From a checkpoint of a small transformer trained on Wikipedia: tied embeddings.
MLP neurons of a small language model. Each row is named by its layer, matrix (up: input weights) and neuron, and shows model dimensions 64-159. Each number is 50 + 12 x the weight over its row's rms, rounded and kept within 0 to 99.
After each neuron's rows, "fires on" lists the tokens most often at its 100 highest values on Wikipedia text that the model never trained on; "fires after" lists the tokens most often just before its 100 highest values on Wikipedia text that the model never trained on.

L3.up607:71 67 46 53 59 52 30 57 58 33 60 52 50 56 51 57 59 36 49 62 55 60 45 50 55 62 56 33 33 38 63 48 37 55 35 51 68 59 56 24 29 48 68 74 49 35 42 68 52 54 60 48 40 70 56 57 31 57 68 49 34 47 45 44 48 45 65 39 56 43 74 53 57 42 57 25 43 84 53 34 62 51 67 43 41 67 34 55 23 56 52 38 34 59 43 51
fires on: "ub", "uc", "ul", "and", "u", "ear"
fires after: " s", "es", " C", "l", "s", " c"

L2.up394:69 53 48 49 67 36 69 51 47 43 50 64 22 42 53 39 54 82 48 44 55 51 46 44 40 47 52 63 59 43 37 58 50 26 55 44 43 43 49 39 48 40 49 50 55 60 54 45 74 36 49 57 48 33 53 54 44 62 68 39 50 53 44 48 49 47 44 62 66 35 41 50 37 78 48 50 56 46 51 64 48 42 43 42 42 59 67 49 58 62 27 45 56 46 39 43
fires on: " 201", " the", " th"
fires after: " in", "ary", ",", " In", "n", " from"

L2.up593:55 25 57 44 36 75 45 28 54 54 45 47 53 56 36 54 63 44 52 49 20 50 53 49 69 67 63 31 40 62 40 44 49 49 52 75 54 45 46 33 42 49 47 43 42 51 55 66 65 60 74 46 82 47 51 57 55 42 53 60 38 68 44 37 27 27 44 57 57 50 46 42 44 43 41 43 54 47 52 73 59 34 55 48 62 47 29 58 53 52 29 45 49 42 71 39
fires on: "ab", "y", "ad", " (", "and"
fires after: " the", " 19", "ot", " b", " al"

L2.up321:61 62 51 52 42 65 76 66 71 41 42 49 53 52 41 38 45 43 65 56 67 37 53 48 49 46 61 42 46 65 64 47 38 43 69 47 53 31 44 51 35 63 43 60 72 39 40 44 53 49 62 31 53 46 52 39 65 40 61 60 47 66 60 41 72 56 26 41 34 54 65 37 39 76 40 39 39 67 49 57 61 54 38 32 45 47 42 65 60 49 39 36 67 40 46 43
fires on: "ri", " N", "um", "ot"
fires after: " t", " v", " s", "t", " k"

L2.up61:47 59 45 45 43 65 52 69 40 54 55 40 49 65 25 72 58 39 60 53 64 49 45 34 55 57 60 42 51 30 49 48 19 47 23 60 50 43 35 40 61 42 39 55 42 62 38 55 68 47 44 57 25 43 42 77 46 61 48 36 64 51 56 52 33 73 39 70 50 54 64 26 36 34 34 43 45 64 48 55 39 72 64 51 38 81 54 57 42 72 62 41 58 53 34 50
fires on: "ul", "\n", ":", "uc", "ated", "ol"
fires after: "=", " c", " s", "i", " C"

L3.up455:55 57 38 52 43 73 62 59 46 50 45 72 65 42 45 43 41 31 37 48 54 46 68 85 66 65 35 70 40 52 70 48 39 49 55 30 48 34 57 41 71 55 49 55 56 44 36 30 39 32 41 66 66 58 53 37 51 55 47 48 50 48 41 50 46 57 61 35 41 30 45 52 57 40 41 64 40 44 59 24 63 36 52 43 69 67 60 59 35 50 62 51 48 47 48 46
fires on: "ain", "y", "an", "le", "on", "ir"
fires after: "t", "ir", "or", "ic", "il"

L3.up708:42 52 44 38 33 68 40 47 47 27 62 80 34 51 45 52 72 57 28 38 60 56 55 59 38 49 44 27 56 46 28 50 46 47 41 57 57 69 45 56 67 63 28 23 46 22 41 51 47 49 46 64 41 64 51 59 45 50 53 49 61 45 48 23 43 70 44 58 62 51 49 60 46 51 65 53 49 55 64 45 55 54 34 44 63 45 43 37 43 31 43 49 46 60 31 39
fires on: "er", "t", "en", "ed", "e"
fires after: " s", " o", " O", "Z"

L2.up408:38 60 54 49 60 46 50 59 37 53 46 63 58 34 30 45 59 64 55 55 34 53 60 40 61 57 59 68 50 51 52 70 39 56 19 53 54 38 49 23 45 71 70 44 41 36 51 44 53 59 46 66 50 55 39 41 40 37 75 57 60 68 34 42 60 45 43 32 54 65 47 41 37 59 27 47 56 47 64 32 28 61 26 60 68 50 42 42 49 53 48 67 55 29 40 52
fires on: "k", "at", "j", "ad", "f"
fires after: " de", "o", "ro", " pro", "a"

L2.up390:66 58 63 56 44 43 56 49 55 46 42 72 64 39 19 72 54 65 41 25 57 54 42 52 50 78 60 39 53 66 47 52 34 58 52 35 39 52 35 35 32 53 47 54 50 27 47 51 76 44 59 57 45 55 58 55 33 52 45 53 54 44 47 45 26 60 30 53 58 59 25 44 54 50 60 34 58 58 44 75 30 44 60 59 63 38 40 51 33 59 59 45 62 55 48 41
fires on: "er", "ant", "ran", "il", "ber"
fires after: " F", " t", "um", "en", "st", "ed"

L2.up356:38 34 29 55 41 51 56 34 45 59 68 54 57 52 52 75 49 46 38 44 39 67 45 50 51 61 68 36 49 43 59 49 50 57 32 71 45 45 81 63 70 53 66 35 52 50 46 66 60 48 55 50 57 64 35 42 44 49 49 66 49 55 36 52 45 51 51 59 73 44 56 62 41 49 53 33 67 48 35 59 39 55 45 60 39 33 79 28 54 33 49 38 42 52 34 48
fires on: "h", "el", "ord", "k", "on"
fires after: "ot", "ac", "c", "at", "t"

L2.up518:30 60 70 46 65 47 56 60 49 46 46 44 58 47 34 63 43 63 41 52 50 42 57 48 55 63 30 49 47 49 42 42 38 44 35 52 30 61 49 38 39 46 36 42 64 27 54 48 55 71 71 45 45 44 54 71 20 80 56 36 49 37 58 49 34 49 51 44 54 34 47 50 77 59 31 34 42 52 71 65 60 45 46 45 45 57 37 61 56 45 33 68 49 36 36 60
fires on: "ill", "art", "ad", "un", "and", "us"
fires after: " H", " he", "h", "e", " W", "a"

L3.up224:53 48 46 63 46 67 42 50 62 46 41 52 82 46 55 45 40 40 62 43 51 34 66 58 45 43 47 50 40 49 56 55 57 36 31 67 39 42 64 63 46 36 52 38 55 52 48 49 73 61 60 47 44 46 36 65 48 42 51 48 42 78 56 43 62 56 63 52 57 45 55 49 25 52 45 03 28 48 52 43 49 64 32 59 41 40 55 45 65 34 48 71 53 69 72 40
fires on: "an", "or", "ur", "ay", "ol"
fires after: "g", "k", "b", "r", " G"

L3.up103:59 43 46 57 52 43 54 72 41 67 44 52 36 56 57 48 50 46 49 50 41 40 59 45 37 37 69 36 68 32 48 36 61 25 27 44 71 57 71 48 47 58 61 61 39 43 76 54 28 40 55 49 57 58 54 40 45 51 31 48 68 43 63 44 56 63 29 22 75 55 47 42 64 52 58 36 50 50 74 45 48 49 55 67 43 57 34 29 37 49 62 63 55 54 56 45
fires on: " on", "5", "2", "1", "4", "6"
fires after: ",", ".", "ed"

L3.up674:46 72 42 46 52 58 34 49 63 29 47 47 57 71 63 40 51 60 45 70 41 66 36 57 52 65 38 38 49 43 39 56 36 35 40 60 35 59 52 41 59 52 50 57 57 46 56 50 71 46 74 29 44 51 29 50 42 45 48 50 67 69 41 49 45 35 57 70 45 43 45 47 35 74 52 47 56 56 41 65 47 71 42 47 76 49 69 45 57 48 65 59 37 77 68 31
fires on: "ad", "ub", "ig", "T", "ber"
fires after: "r", "o", "ep", " U", " R", " C"

L6.up474:69 58 54 73 35 53 51 63 41 45 63 47 41 62 29 61 51 52 50 40 53 43 58 50 48 53 28 57 39 48 37 42 62 50 46 37 44 50 41 46 53 32 42 71 38 67 37 47 44 54 50 43 37 40 68 51 50 47 47 43 49 32 61 56 41 41 86 48 51 24 39 69 59 39 47 39 45 61 78 46 54 58 59 62 49 49 56 50 33 88 57 40 54 39 53 57
fires on: "ent", "es", "i", "ul", "ell"
fires after: " c", "c", " C", " con", " R", "D"

L6.up11:53 58 51 61 47 42 54 56 77 39 43 57 66 68 71 52 37 43 60 55 42 34 49 25 49 50 53 46 39 57 33 65 59 34 46 46 55 41 53 55 73 58 44 45 65 56 73 38 44 58 41 48 41 72 32 29 44 78 54 62 47 55 60 39 60 55 47 75 59 49 45 39 45 57 46 25 39 42 48 35 28 58 68 43 67 60 67 87 58 44 52 58 42 47 75 36
fires on: "ub", "he", "ur", "os", "ud", "h"
fires after: " S", " s", " R", " O", "ep", "r"

L3.up335:65 45 33 67 37 40 52 48 37 78 47 63 37 36 60 23 50 36 69 53 75 39 44 60 53 81 56 28 60 64 57 32 51 40 38 59 18 48 58 49 75 49 53 70 58 56 46 36 61 36 64 47 41 47 54 54 54 52 45 68 39 43 66 49 61 29 31 56 57 33 44 53 49 44 54 51 58 47 28 49 56 43 56 56 61 38 38 36 48 65 45 23 31 55 26 45
fires on: "n", "ad", "on", "u", "im"
fires after: "t", "ost", "on", "r", "he", "er"

L6.up723:50 59 25 60 55 71 46 67 53 32 59 30 47 55 32 82 50 69 45 40 54 52 59 37 71 66 56 45 29 60 51 47 51 53 29 52 49 71 63 79 38 39 40 40 62 49 64 67 47 60 56 53 63 71 58 41 42 41 59 62 60 55 56 54 56 51 51 44 72 58 63 63 54 44 51 38 50 51 67 55 32 49 74 48 24 52 28 56 51 57 61 61 43 46 78 43
fires on: "8", " 18", "4", "5", "n", "th"
fires after: " 1", " 2", "n", " an", " |", "1"

L2.up653:38 25 47 40 36 56 46 47 54 38 49 50 55 55 24 55 44 48 34 33 63 35 74 51 41 44 47 76 50 52 52 29 50 29 74 54 63 74 57 85 55 51 53 61 51 40 47 43 72 36 51 48 53 84 48 45 38 44 15 54 55 47 29 41 49 58 55 43 55 67 64 64 42 42 54 37 46 58 54 72 47 62 31 44 59 36 56 42 53 45 53 63 56 61 57 43
fires on: "th", "ast", "ost"
fires after: "or", " l", "ou", "g", "our", "igh"

L3.up152:41 54 62 53 54 28 22 55 41 51 54 71 48 14 46 40 50 59 61 52 12 53 82 46 42 54 43 58 53 33 39 44 56 70 49 68 63 54 56 39 63 43 50 40 23 51 53 67 41 40 27 79 48 51 62 53 44 49 48 39 46 46 55 53 72 66 78 65 38 58 55 61 41 65 44 52 39 58 43 58 27 62 50 48 38 51 37 71 59 54 54 70 41 76 29 61
fires on: "ic", "i", "it", "iv", "is"
fires after: "us", "t", "s", "p"

L2.up186:35 69 46 56 54 50 38 67 40 50 59 71 67 33 54 37 53 48 55 53 62 51 57 66 64 75 39 39 57 55 38 64 36 59 51 45 34 69 57 62 69 52 47 47 45 37 47 40 37 51 49 60 35 53 58 70 30 38 54 56 56 44 67 53 57 39 59 60 69 55 38 32 62 38 32 38 76 22 28 51 58 70 53 38 43 37 50 30 53 43 31 33 66 32 47 48
fires on: "n", "ad", "al", "is"
fires after: "I", "r", "t"

L3.up724:56 55 57 54 55 31 52 57 58 32 60 56 48 29 51 44 53 65 49 47 41 58 49 35 44 62 46 45 30 61 40 38 52 44 60 50 60 42 42 22 45 42 27 57 38 44 44 51 59 55 60 55 35 30 58 51 21 46 59 53 67 37 67 45 47 68 46 61 44 41 38 37 63 53 44 20 34 51 61 48 62 43 47 50 46 74 57 51 55 43 38 69 30 29 23 57
fires on: "ut", "oc", "and", "ar", "o", "ur"
fires after: "em", "a", "le", "e", "ec", "h"

L6.up280:53 53 48 49 51 52 54 39 36 37 50 40 64 44 36 30 66 65 56 78 62 37 66 53 39 70 50 54 63 70 42 49 48 43 42 50 60 56 52 46 63 35 38 41 55 36 79 58 42 41 48 62 51 53 52 67 62 58 44 61 38 70 57 34 37 61 42 49 73 45 34 39 47 46 51 39 42 47 54 41 47 59 49 33 46 33 28 44 32 45 47 66 43 57 47 33
fires on: "t", "\n", "e"
fires after: " o", " |", " O", "e", "he", "re"

L3.up319:61 54 44 61 54 37 46 64 50 41 46 73 65 45 40 49 64 53 28 56 79 62 55 67 45 49 52 51 50 46 55 37 39 46 54 56 50 43 62 40 77 46 53 64 50 68 47 24 33 60 56 41 52 49 58 51 47 59 62 35 54 41 27 58 36 56 48 52 65 35 39 31 63 25 41 55 54 62 43 34 53 36 27 38 52 68 61 62 25 69 64 46 36 63 38 66
fires on: "o", "ge", "es", "on", "os"
fires after: "t", "or", "an", "od", "ic", "e"